Weights of a small transformer language model: 69.2M parameters, 554M tokens.
MLP neurons of a small language model. Each row is named by its layer, matrix (down: output weights) and neuron, and shows model dimensions 256-511. Each number is 500 + 40 x the weight over its row's rms, rounded and kept within 0 to 999. Numbers have three digits each. A neuron's up and down rows have the sign that makes its largest values positive.
A block is one neuron, or neurons of one layer that tend to fire together. After each block is what it responds to, as a language model described it from the Wikipedia text at the highest values.

L4.down891:456584553484528463518447535495496464512502445477486600488470497525465554468552570449595514499549513503589516555567480559558460528522499468508511434555455589459514421563544433509493483486467462543490441431456489466461446536574554494534447505510530478549518472454465538475530555535555470497476502464440503490480479549523481508567609519504539486490548518533520498479496518512501479490483496469457494423565533569525505484487480533516530431523530515537490553470505466529531549548459505496490544554469473535538478537495552498492527481558493467517544476538459449478459445489470507463540541544482605595465481544487464541533569522545498452514494497513536466497497578465417521560484411523457589484487480445467479530503466484479503540418463458464478540569462476487484536488545500
L4.down959:583579541526484544528503459512541495459536483523530438469498543477482450542508503572468481530448459466509492479459486496454477524438528490540519513480496513553499472481504484482435477530474435534489448448474553512528529455488486433588540525492460543569587506456535472420528580543528505537473466514556506428484437489459393488536518494516505519509508525535490510540439468473469504508522537502449510480529501456480434517538482493499508475495488455564540494587508512528491474505378534484524593538449532493501423494538479504485456475487546561522561528578521498486466612462493467517480478430524497607437484486555509568411466531523531533487495451465516466482471585494506523571471501479514488522449485535459500527500541515524440455538501551416488474509501429484520515529540522
L4.down1059:510507459470548470458502443409520498529427558487475498546473501545474549447469491494521532500554456498423473535419469507552465472522443524541502548460501383467509507559434513470508521546497586492539504490509490422467492419500538465415479522529422459541482466525448504489456416501508458485495497437459441478514444483449330545484462526517439484548525449454469443528559484509475477464495475510457510454467512519512481486462430586555503465479507482449496493495468517572507497471482423535485418495431480522489457483484474465509457526455504494468541487459453559563550489429472525493479495484469474514459522468467411441457564489459496489531558542555467516530488535514493451488456508657486483541507456477473496515515526500538502554508482495483442491494546505422444514437491566
L4.down1808:526563465501548461458435543498497571523459520528505462460523513513570515495522501471558532555474524498505475443495558517400447468459531549537502405473464530539496444452499576491498468470520532471542544450538478523493545512587442380538473553426499476468453573558530520499517520470518482513505485445522542487484511398502496565462448441480565559522543453488485529516470490518491440462516498486437489458531481538500422473553521503519490501540471518563474558498544512524522511567512564450502501529434494515498517513464451474535528443485551451487517443579561483520536513499519499569533469483564512507525468473474488476512469493508495508445523504569465437463568471520444483482516548521557536424433521514490452462529457506561464473481485483525555575484474420444552487488564480
Responds to: Markdown table separator rows (|---|---|) just after a header row, plus line breaks and " =" closing headers or header lines; weaker on scattered prose words like played, covers.

L5.down596:568500545488538457548548455451530408476505510502502536588501533539529481518508546508513500513451515521471522507509537521490449534506481467463499517530574439512472529583432515565522514598508472564530483462514497458488429557530512433535497577500497470482461476544492423513464495497505512431489498523527500454456524431533498519542449468462525513503545520536476518458550425501487545452508547513480530522547354551512500502454474513571587497506409567536540480490534440511579529442459542544459510521420528441444513523536450480483489534487453511506496477486487477512451545478519428540527523452550507412477421563552475518472473500602461530527544485519524509502513510542464476471566493491550412438487440464571500476508416469465526503418493543519517531476497525455531455545511544
Responds to: Pipe or semicolon separators and small numbers inside sports and statistics tables (career totals, curling scores), plus mid-word pieces of rare or foreign words, such as tum-or, n-erve, Heidel-berg.

L2.down130:495501515527493516498551492506479522433490465499537498455456484530510502507540552521459518437512489455457538557523509566575561483476384512507527492493491536564463485535501576474498501389459557542505478474472495523496528484465449418591499494501483518450547568474455522534412597445472469491531489516480489504475557517517445541492583500534506538598513510512550477485490559511504511450537520466483517577507530489456494485514482498515509446445501543477510499462526416463492490463543522445496478494508531538539465478456501478506563407497466461461504460519564483516490478501570516492558512498500537412502439541617490528473509491562485541544493508506551485576596537521421405532484533362519410584512567484454436424499543562462571432491491513491475559508408469508508544536559518
L2.down419:450540555541534502461536489463472535459408504473524510470543491537411485470430536515523552483520450534483484553500489562480453501461490525486541506515456512557516592555485488521532539548456454493543440449550571479386524539427477504543466536526549491519475482422510496493513526487504494446511537539476471535486507481532446554454517506500542535502466453560456506498406526438506496516547500511505543435583463505520525472553516473480493457566521537454507441502477529525503504417469514474500468531588490473494567496504520519510534502482516537381531547530539485483537449568468520583500539480477481517533460470523524478510514525520529485505581505419430516485520457491519556456526576517538533549488514546475503510500528449465533524524492520494547552483490379491541481444557475
L2.down454:457517533531525563480495524527484516470542513526532486463532527551513503441603528469499499488438439485552494492430503460514490455510440499484442474470498544526510504580485465478543655480441514478437553499448522504506572606512437509474505480493450474465467454507434449450574496520524486582527516544476514555582504435498484492547544488519491567531476463498515526448499519508532554495445448531489516471522465521496548504516530486523493562435461422468489498562499513541527532458461520509478443507444431521562495479570503519541527503486467541476481510524559476434500508438557452507499513507524584517485505577549561442447500542455492512482561416538437485457474456507456484443437466572490545540516518517479561440512573582509487473525482548455478579554493493504432535528509472
L2.down585:534434591552503523473442598478526508548469469445508494510460478516557493543528511497532482494430462519444524480517523452539501478479496494501526478532388547506615427506586496474484436460424418468534472571467527446540531484509496510515470553458495529483468470500556479573486505507516436408511496508520465415476513519531444460484550513476492476460528539524536484556463532464519482552485526547420539507553473506546485496477479509536517491555532525526484530498512501497486552473436479477511482499500491581483481490471520574428578529494518501517467515439476530540545477496520510559493464519488533565497474502493481493502481548566510425491532378481509503526513480519607425465495427579395483505536494490506487486487439536541491401490513514483433510553418478563495508506540478
L2.down811:479537389483485521492470474509396484504513453494466482510493485470492475489488523475479449494458465522481420570565510540555490501497482481483484524449552546419541506497577463477513452479454541536478524495523493421461479474531496521513519494490482540565506460462487556491493466498493464483466519461429444437465498487534455484428538518555500496545416426557477499575487443468504485532533530467509500519540466425445511425459464435504497493503542467527511482465502510538494510543466513477515471527515431417432478509495408460502562529506486422518523469482493476479510462554487548563529487554597503432592494525548527492494550509511507526480529508574510593414513480550504539535425466555445455544523472460571435482606562513436499476479498534466476405517481486493499435613529548
L2.down836:509446501481514504525457541511458462539501491515558504457560517497562563460505558488552509487483479484513507539448526464543528516593484461521492552451473497550542458444459529464535501452489544499451499501455583601527611521525466510491493529524429608489486537533445508482423494445541498508526515483457520489487527551497484456461495493526540552510473520547497475478520456478480469504501457512553523502462492467508432565523534470551549472459514460480451547389456433543447484554572455528549510367518453510548437485567488446486533470421465476502448410537476494585432519438524503490558569516500523460495519550519492528456493427513501604527457517494525571509496551502495457489490504558507510468548493527521443449515468482583471495501460460477444467479405401531542523536520507
L2.down871:464490596527582509485501554520432512511471490513444494467461567468537481495494484512516579496496550510453567474501466550547537512478535456536476543478500517581502502506531403464514517451557435477537540501415454516504518458482545540484449570531551481471499486426483531449511509508453498526516550510514423474473444426490515503480485546535521475515559509499575530533483494538534506404485491558503490534470539497516587496533555549573496473462473560498451501492502445536488521439521532444443509472545511514608508498537531471496497553492474542394494498432448455511462490526472461575532461523512574544492545509561561505486468602469571473480467444470475441511471499501466518535479421399499528459487548500450521526546467532516516556498495515503448530593452512491509598453574505
L2.down1159:479473527574481480434562476507572557471513429472564509457508467502513533414460544466490547459526505418499563484518440498534455498575443481523502562476501499523558627429484497488462506537488461492495477517408474495520537550488438434515465551443477478487466465512466503508552548541470458529455476564552503542585455477511478547592504556471478501505560577464529480456504514529502504426459489487525547447477516502457555478550451499573478539530487513446609554530484509484550465484455572492562496462548525506524531467572438560448438506458458446482503480515534436467458505475519470478471498511439520565492487527468526448576560423550494526504479461480505556549435502457534480432547505496494578455513524501504517569506449532477529481589532511485485546470507433595515507494513487
L2.down1348:408441469493511534483545548491497516516512437461511397480502448504519428471548507565495497477462439546473539497511469515484506537508498402533533473530478507473518611544514488523511481463505518515407533491480508529440511508447495420481523550487571543488471570479468487465415490515565526513459506476458475494441521521538460584513559543522508436487467479556503508509525502509496508580503485458575492417527478483530540579472513477538534433480513585532472492440540477517548516400479426447533450459546459474432515499546593500496544514502505441504545505506483506534528535556483538556548503442525461524540566449518429519545458523495568500510466401472470435481544504488522549453477515499501489508524458523495435373488568508546500559454478474510420506514491428504577546487489466
L2.down1371:533503500533499503474436472449469486571476552465570442448465509533400483438491472520547486549500546521528456530472509489440535511460572550492526477557539499502464445497518498465458536488519459499456547458522534502526534496478524512524413514480447421507495550454475548571552513492510505500496540492476453463552527512560537543488596468457474534503559492571484558433528532425483508494426511434537463502472525526508469530491442548508499469434559412515491419491490488515484482500491459420577458516469483572517497585496500505506543507463571462476496398508457516537576497484475497480465540566482518507457513503606502522515498468583542514482511467483563571474533521510446497537521544608530483591567497513545466520499463427523498507477516466494553479494494497497423473544445474
L2.down1439:508429475515503517521466560475529506517481564530493482532423549488460526486486486467391522555499550518400465492502481525434539509480478516546556531469551528444504487469544519540507498527534467605511482541582506553499467511526512462515497521528482569519419455520519547420469553490505455454431549469497465507432534517517485535483423461508453481576492523509572462419502481509509534485472511484534559520486521546472553508472579568422480553459454527406475495548449463552532494417506584496472469465500517518531467475474446549495487491453473486475544540459523485494455524518564510481503503468502534448376512490496532478453485499518516438536515458503575480541619454502488502483470514561543497568546464495502538553481509495486412501482470520459508502478462469545579559523447522
L2.down1530:471500407561527428547531512435539520551557445479543509515523503465531558546410568510440506453486529504451523530510506493521505457568543599535484583572553510519416506494515455466523412510498453439489547533568530522554492493556489465473493540495512450433505485541512415533550541495497457550495517494469475452494536568455500493491505507521418492491462503540613556449547580518446459438463510517539523475515529478555489442506509511427519581417542447480494495518458449478518510498527453494511428567531405477477491504487414475547527469519524415470530442506478479533540469491535482477517551511455524493486507521429497498552514535490556466484467516556485536492542490536470494495453557521598442453535490578566496464547553457521506434481435480456489566520514470536509524500499569
L2.down1607:486518458472520463499431469544502507476469486478490541538446498486482525495541540479494482480442503493514628512565504525542614493498588558559540488549490545564503526547506491538482498470456547499521540472448549519484447397538480499546491568533521489516529494499499431473398496528491437539534571493473486503494457513567480543518562505411550434467484573498505469462439543424500472473530517456493506476566523577513492485547432510509547462478561518538405472613481470509451541483495515506520446534566507518508468559470540470516542494573579511442524610432455502495510429451528512515570521461442424498529496428462533503464526543470532467529512460520533501573491548614564514480440542466485428507463455562531542503557555517445471528442509542453504474527452462453508524561536554
L2.down1705:447483480538519462505519546544489531512523462534461560476488551493518491503516409528498473516521480562540499449464410500497482502536411493521482536455538528449528494458489546565546476437487527463487496523467542512464539559523467482476483432516513499455508488491556524426565541509523509491499530497530456526447547521547523475501543585514498559587530509509483475502494512498543472551520448511510497547484471510505439532492533609568498475410601546493482453582496576501486500501534501485431535515459425480469494411422548508504418516539523513513549435480448509535516496474433588471561498492517508473498441496506567549509468521561478492534484546509443541505434490467511534524524565501469502489492565421513475477492551494528506528470458499517536476499451519476535444434480513
L2.down1811:452504541459518440553530571478521516439489524529469488480461469439467542546458488558469500519491504492504547471545435512512472555508564479454469494465587422557485498578443493537497499501546525492489490589513471535449554424538538473568451474517485540484508535535433486521438570479489516436526522576451559533479528482538528568502532561472523552494502529415466477498534434462512551494554493510415499539561532500489529546545481616519461400480485454461570496489479511438507512521492553459519514506384550463560486465527516484462450547458455550536515493475472540491435526517486461559446433512506506506457513491580453565568496499524511492540507520516462446496457547593561555522402560486501438561486500515460558499484570519502509437464541420476462444604485509445515494540478477
L2.down1845:449503567546533496503500490538543509558523509526424475448473496546515514478470512471540410597553525485509534475446510521471486393475487481453480569465501551525550590440527554530525555443458507445471499490467545519446515447489461495548502501496516555434550439522489467537447497552514458485535541492523460562503567558512508523552451435528521526502649452547499472518457461552486508516520552429546518501516474516507589524484510525467496481489498472483531547475482526488460542521417506455574442602519523575435543485465455524450445478482436540467455501494514522535593423490476557459448471463538485507509457534536418552428445465541443510432511482513489549507497451491415490546493527554513496486466440486490539453512528486467465472449511451551564513490453500491499461462520496
Responds to: The word "Cast" in "==Cast==" section headings of film and TV articles, plus casting and role words like cast, role, appearance.

L2.down3:489509462556544515540482447488540504561444477487492593510480464436483500571488431421438462514570499545499524498479482560454440476474509477498546449430528500496480529539462532569478492489506555480507439478528503489454543510495468530488453601572488514477499463509495498504463522418432483478517516529568527503503544503476477568502507506479528489536539469497465594476465512485470427520415511478551529528495457500505482480548506530413476502514497553445459502469432490527532526431488522488513453478570480496512561490502549591475528513537509504495539522557469517479515522477541573528498518445564518554492439594490523488531432453489591558564462456493543555487545494475482477461469480478462534509487475482497420537482538418518545460470485485558493479491470477502452449527447499
L2.down57:461515561442493578439435447493542476486458532462527451463513500453426585507480479598481510418454558482482450438495471475443558553469505520505515429496555460480505468480581453485477513474475450564489523471507456425491587507546450530488574516467491508527579596548468471488558520428517490438510490494505516507531513527475537451520500456470496516506477465505534511443543456477530476486462565466427521460532543489464438498472531510497542531512542549463434461473494444556484499564508457472493437490510462473505524515465556451462581460426560484550496507490542568551508531521520461490554556494500552468502530572508509542613516446410549453479550479522471572516505487518464485543493502590466502499443510494464449493543495528468534467452440509526603453450443569600520466451467576
L2.down84:482498475576461489497496395482528494511532545509497597576565476544508510558495529484557483489442502532509504464520470535505471514482547477565602602481507557469493500520523543552500583569547545515518451486511486500452530528456498501557440512454495508441452494491483493556505552471508565428470513522473526521463483553518514573487454469496527555445486497537581504517501413492442514427567466526538558558531518551534532480412583494524511501496506490534522501521598486546557486515517451525426502542570567508496552463500462514484508498517465475424488509457521462480400503570469532510464541545483489409464485540489470531484516580534446539475537533453502466523476456501487530513495477514485538496516488445497512435523523510576564476631501521564464479506512575456474501448442452
L2.down500:467508553492518484457493474529491536542534505468520541552422542514486493506519450502548493487462562593584549506512498498557519536469545474468494462423496503529466487550484504574521474475515499549516486557500550532459557449520476463486532525453542473530538399462529510524453526518450542512550486521519435513530492508526502502497501470473473554447429608460430509541434525611467440490508450524484513538538531460499503536457550538422481478483475564527552467561466500465528477495519502524509498492487450514505507512485498508540557496525535562511531603490507580541471510440532535554580551510446537559530458505494464469500504462553466449539529552475520451564500500508587476512507481457567498542527474434454559407539565493493520448559503513518525556472469496567490478489474522
L2.down510:449487563523494594480605475446491498505460476529500535547462465463523463479494408509457485540586507449535520535541503456438492475502540540590499411519560484569531436566506535491476532481519507483436463470463513468510493449468507490503482467559538525508432498515537500472464461468452489485502562552473462516452567560449503560483450501436503473589597518535501515513493513496542495458501465554527526500481567551510485512544523528539488524536514450529412469554500504454505503555482540527425476476551541527543556461553517501506464556534497564575539514471527445556577521491443452536498441445501419531508548524465535535500538547534555476460533507517525473433474486572482482504481512519511471458517485418486482536462479529556483552487476530579500539529492531520490397506454480
L2.down823:455452524576479512558505541490466451514477531511510479532450492518537460551530506536462491427543458599533550505512561479431447545509501506491493477468530587501450437488459534485548516544549458515615492513472406477474490452460500497513481490453495537536534566471505416487484439538444491500491484562495551597553531511467501454505484538536465450519502449531517518568489494473464525469522563491526464534597481504512532489472496538495555498491462502527599431480500440442458525527525453526417459506481492580537500552518478461545506449534554534481488555495446530500475501531468549513507517473520492453533444488464447460455412603528449575509502486434544537468456532510509509506496451485564497535445517528497519522554546532468519559511552599533537524478462543478461503546488507
L2.down845:535522497526537465471494530534479439505510453509476499492595532452490416537543517465533594517500537534510505513504559438503525527465517464431524469483530543486493487440458501492522466472476501426476486524537508539459489476456498516502490435563497506479446449436509467473533513586501564428497522454469523534453548449468547454480475491560501503512538554521473490417485456505450559529545464475455521506541580476514488538543482522441516465530469506490520486421426471512536514538606491526554510495423589462463546530534500501507470447462596513481447457501466545513484484537561497454495502590536470477455446539510522492470500444542525548521503474474446488520487475481523483521521458566565478515499502484432553480596509476566563504489460471454494541483475528498522538528469510
L2.down1024:466494522539512497497516519518453479510425471549528481483408467519531497525559522494476532453431440547463534484533515562485492542437556430584467461506510512465480502475400428600526523511462528524519598535494520554514433466455457464543525459528444564448447472440494480541597530531461595580479488454527452464564502528471500508514447470463487490514522474523535533515520481456620480482504498413469558472446467512479514498546476501512450453455551513492497445496531528515566402449493554495507483460485484476482473553556547515550428522506501500444513478546501522539523522439475524516494445475580484509535536471522499532535495448509568534511462502564526525472533475576466499467509442479516525463477510606463525485492480526454504467542526548567485449533491476561470566502499483
L2.down1026:548505550497548425515539437508487480573506547564553554507572490440446480496474457459530486424511492525510435476446512504509506473537476554451471526461489491480476574436465560481424490531536495486501438487473503418551473543468542455472494506468518489489534537495550538506496463491532526541482469539479534544551535556452477449484525506623466412466506506496470524516487499488554494503516533494533557554473471473484512462412452501451512533550535510537518539437481447501426485465502530485484415498573490448482527466492545481589518579521525483548448518476520490473518487494566512395500477488502465467499529543520578449468520482568571545514509516520467495443494485545514488503478431560417501514547416483488497495478494438553453536578480477517483550513530438531487492533556542
L2.down1134:481525476425538505444487511483533491576552483473550546490541470525570545433447564511503541555466419480522444504491478486532531530512470534485474574544486592416456477448526479517519512554467532546490479539452527461516486552510525405518486461506467506492448491505516517563484463447479504591577495541478508499511550479519472494526496482487509433470513469500547525496482527449528479501490493552494508495512492547507529507459544538487504437570540546498488463486499554579519474522512574552457438475539486497497502494507466551452447488517535524552531449545497488520550565536510488519528435441465538484511510509515551551559435475563437479584500522545450551481555481452551503470500437572538488478415519483495463546510528579474486494439483598521516500531531492548465511520503540
L2.down1205:474508462473500486441495556439499483526450501578464540497550507510562556519504509526494506449481471464503498440569486499498552481483569517484432550526470543520465529529506484549510495511494473528485530526542571428491470471533430506512568487454538472479459496561469473575550535447526438543540503533462416524555507436468522543491519547559450528520480489445526478434504537463492483565496442528553501491461488509508452476481476514443490496463586531483504486447495491555505483563491516402486492514428555454513488513476494550524525459551486463515495525452556489520477548515583494556474474481474512449566507481490526560601468512547415562582452494488440591528436482448532498488496542496470424495461542502480509448556541509551527529488483514476407532547492486502500541451439513
L2.down1379:441514532397461498442494496514507547454464469475509489484436489444502487417517519533492545514532419473460515445511480494487520505467480499541533540503545567490524552524477454524505489567535500508523534412452531540491483468584471451557523512486472528487546623498519537522553420528479505520567527463492487495449564485461564543530461471553532533516525539576525493561522553505556483458489515525476470527493434442533463545453484532558459466562414447487611539517522575521514513534495423532538464499486557500474462550583520534486527500508471484543452537475431505510451537465557477492544521487510476448465497550500513588517385531543521524541478476606507512430523513451496561518467553469466454409528557500538533453494536542428494477468459500522578506557530470494408553540499489
L2.down1549:516504410460472501516515461485501512477525440519519445447590511506530556493528469505483497493474531510497392492513467525485425502459545514496413514574487533548502471511528500446500471510476428524438497500438469529520452550494539469517518544469459478544519533560548470500456474487516478546552482522514517535463552508480551507491569562553473519548513551542461557523529514517453459595565540537599492474511542540443477508608468399460489517596423425505466490481556531530486507501556538463479492449513511499469461505531567509520515457538565513553469502501510531531438534436461526454442438521448571525547482463443508483462521535516559541514517525466490474506503555515539519473437550534519512484539504518483452489412507446438492503480493534561505432465500511480496553502375548
L2.down1782:520472554554463473423470535572477499526522501419457513500518442523571403501484454426506557499486556491519487459490470467401451569496510482483448448459566485507468539494487459556502522516503544409477483541565478470486530404532429459407513519501560494484512568433476520521528460490520461444512464537512513437498475490531477584504530469503501484532569493471503467362513510462450484570588592470510462415474469476523550504503536444503481480509476557566438503497477532458609471502495477500527531521488613502505550475467474543505541579480451482517472476610518547386556568446487407465561429512469552506555516486480527488470480473527471528517412533512501496564458552421542458537542461540463504548552453526496534422590475459487463565543462423416520502456479492504524497541444505
L2.down1965:445557444505448505530425509489467493543505477532542499479518467523502434481469461502505558505490485516511531546510433497483499556500586469518552448470446452490483466485503502523518494503453521484513492579508503462624553471417452435569517540483489479482533527461451514575468517530502499569527440599447534513481527501523469445442502474527456485509489486535474422372514475403470531505499554505594569529478550544578540480579519486478462455508443510550450480514508462484489510528456510510528480460491395488478480527479524542458473451511521547511496483490509463452509516528514455555487463558464505512514537477463522539524479494520464495521549397507473469475538496470541516499463510443493536495515505485511464523510538527506522538492570496480515482499471556557499547523497491
L2.down2008:456489563497558515477573557570530504544457534421517486484491469490489546470480523491427450504497518514416561505494501477499407509571558562536513521471483517510442485539509494527498471566473458515448509549523492488504525511568533526576516461412528624544505455390444506584534577493559427546574471493487499531588450490438454492599460503522482505478558472513498564499557559462456534522464514485482470528536479497563506439574550463485505513539540545494514478490459491466397592528517538486467536493503456530490471427473519509552538467457524389551491453477548524522522479548529462454472439514450469435552514555457494485484547544444405507507519439511529461451455466484468571525541528484511551483505510540509528511483468497459498505509492460478510477529552492482515499497489459
Responds to: Pipe or semicolon separators after numbers in football career statistics tables (apps, goals), plus mid-word pieces like kind-erg-arten, sk-ilful, lik-ewise.

L4.down41:470519500455542463477444497465490429484481498505464504590431464439461512542404487515532467603526461492465529534523425598505497563526549507490432459510523485524499525493513531479514548460430469514474490549497553445460446465580450491460445513480508528596545468444547528503523566427520552507506496520525476454532544509528521505527468534487509449430512471435476531478472403570427451452446593458503500536466513477504442525502602532512538512466446481488489495547442534472544429540548497463480469528469549475499556453522517482440450536594518555471557396462474473501522520505487527466453462552557563497460517485451492505418515531509526560468529483512490455426513472448520506508475498584503551481540546452463578528453473512560460525486477476597464455543527597437507396457477517
L4.down117:397551597501561493399476506477521518480505431517492461518469524518451478508453450534491505517544498411516493497490482505495531548540544486513522560515519528577459452557415549503528556494534543466550480442510565481474545474467528498463500510511457502484523497457531467520534523423526540599531493513492447487397450436528515481459485465532531435493502468481459462477415575537515509596488472447420534526493408492457466542568481545509522493519500458468461464503407555485529446557500524477477478499512467463538564506461476463506465550554500484470507463505545506521496512432440565500554507505464505533417550434486536528443474471565471460482487545466512467498457489508488555528486574493451488446490446517433530500520492457468528439501408472524449474500530487546543492482474573
L4.down1146:446414486531548506545521499487490507478505513539467567545446517485501475495521488487416552527479528532514533526455503532550467480492524521577400455530497514547498508524565505458447523426450436508460558582504514454474526557536475508528533524525469464508515538542509557534588493435527475464485461520490488569489490550452446500510483529525525554474496507503470612480537510491524543553505548518493541521495523569518519480506481531455488537528520467512537574499444470517534449449493492492557522534530552455581562471434482566516550466402497483506503481523479519519489476466470440418545535551566445465524496579502447504519543505422552418514488527423547533451530599490491521508455520577532451449428443498530433448506452439506475417523547503442516476504523555497560540522527440
L4.down1537:494539465515469552470514472589496457481377478529473480504441488495552495488466503533509468498417534443580515447482494503536434535511401438435456491488515553527504532534438441480544545477529487479443464514490490519484494448438501486508535588546462549476531478496488488467531476477545552520519469542505435486465455503521461509504465481437602482513522495487509500496543380583500461534471517456543550492544525440545580519490522536456486469442570526494500505509499600540562488535427521498421445483554478517529483508505495447512535585471502463559499513487469457508529511453484462526557529458549500553541509502481547572514464514523455479500544538490468471542489507471484467528509456455493527501531501498496534472441434412570512434481484433446494449512541550493557469471449440
Responds to: Function tokens inside multiword names, measurements and table rows: mostly "of" (University of, period of, 3 in of rain), also "since" after has, and / or | separators.

L5.down1904:452518420551507498520512466576518573475504557435538503514528469491559484461491479496486587516542514490496489504464453451564494515494462504547478512550475558475461490468505519595541459487476526490545496478498457533506591452482481528522555453558489456505430543416490465493535573477488479492449489483492527428513543492509555470558521484488414498503569416457580548506521479534536504432495511495497577500512515506447506421419483439438439528454528438498534516521556433471516464465549492508487594418614485477565547438498451475491469420487527569452529497463504453449559474484522501423481513474476550485511562461588463468498559530529611509485501457490530586552539522481543488484481483626616468494527501539517509485504505563510549502470486533504562529464524486483518510575500501
Responds to: Collective nouns for groups of people, above all "cast" (including ==Cast== headings), plus staff, team, squad, audience, jury; also metric units after numbers (cm, mm).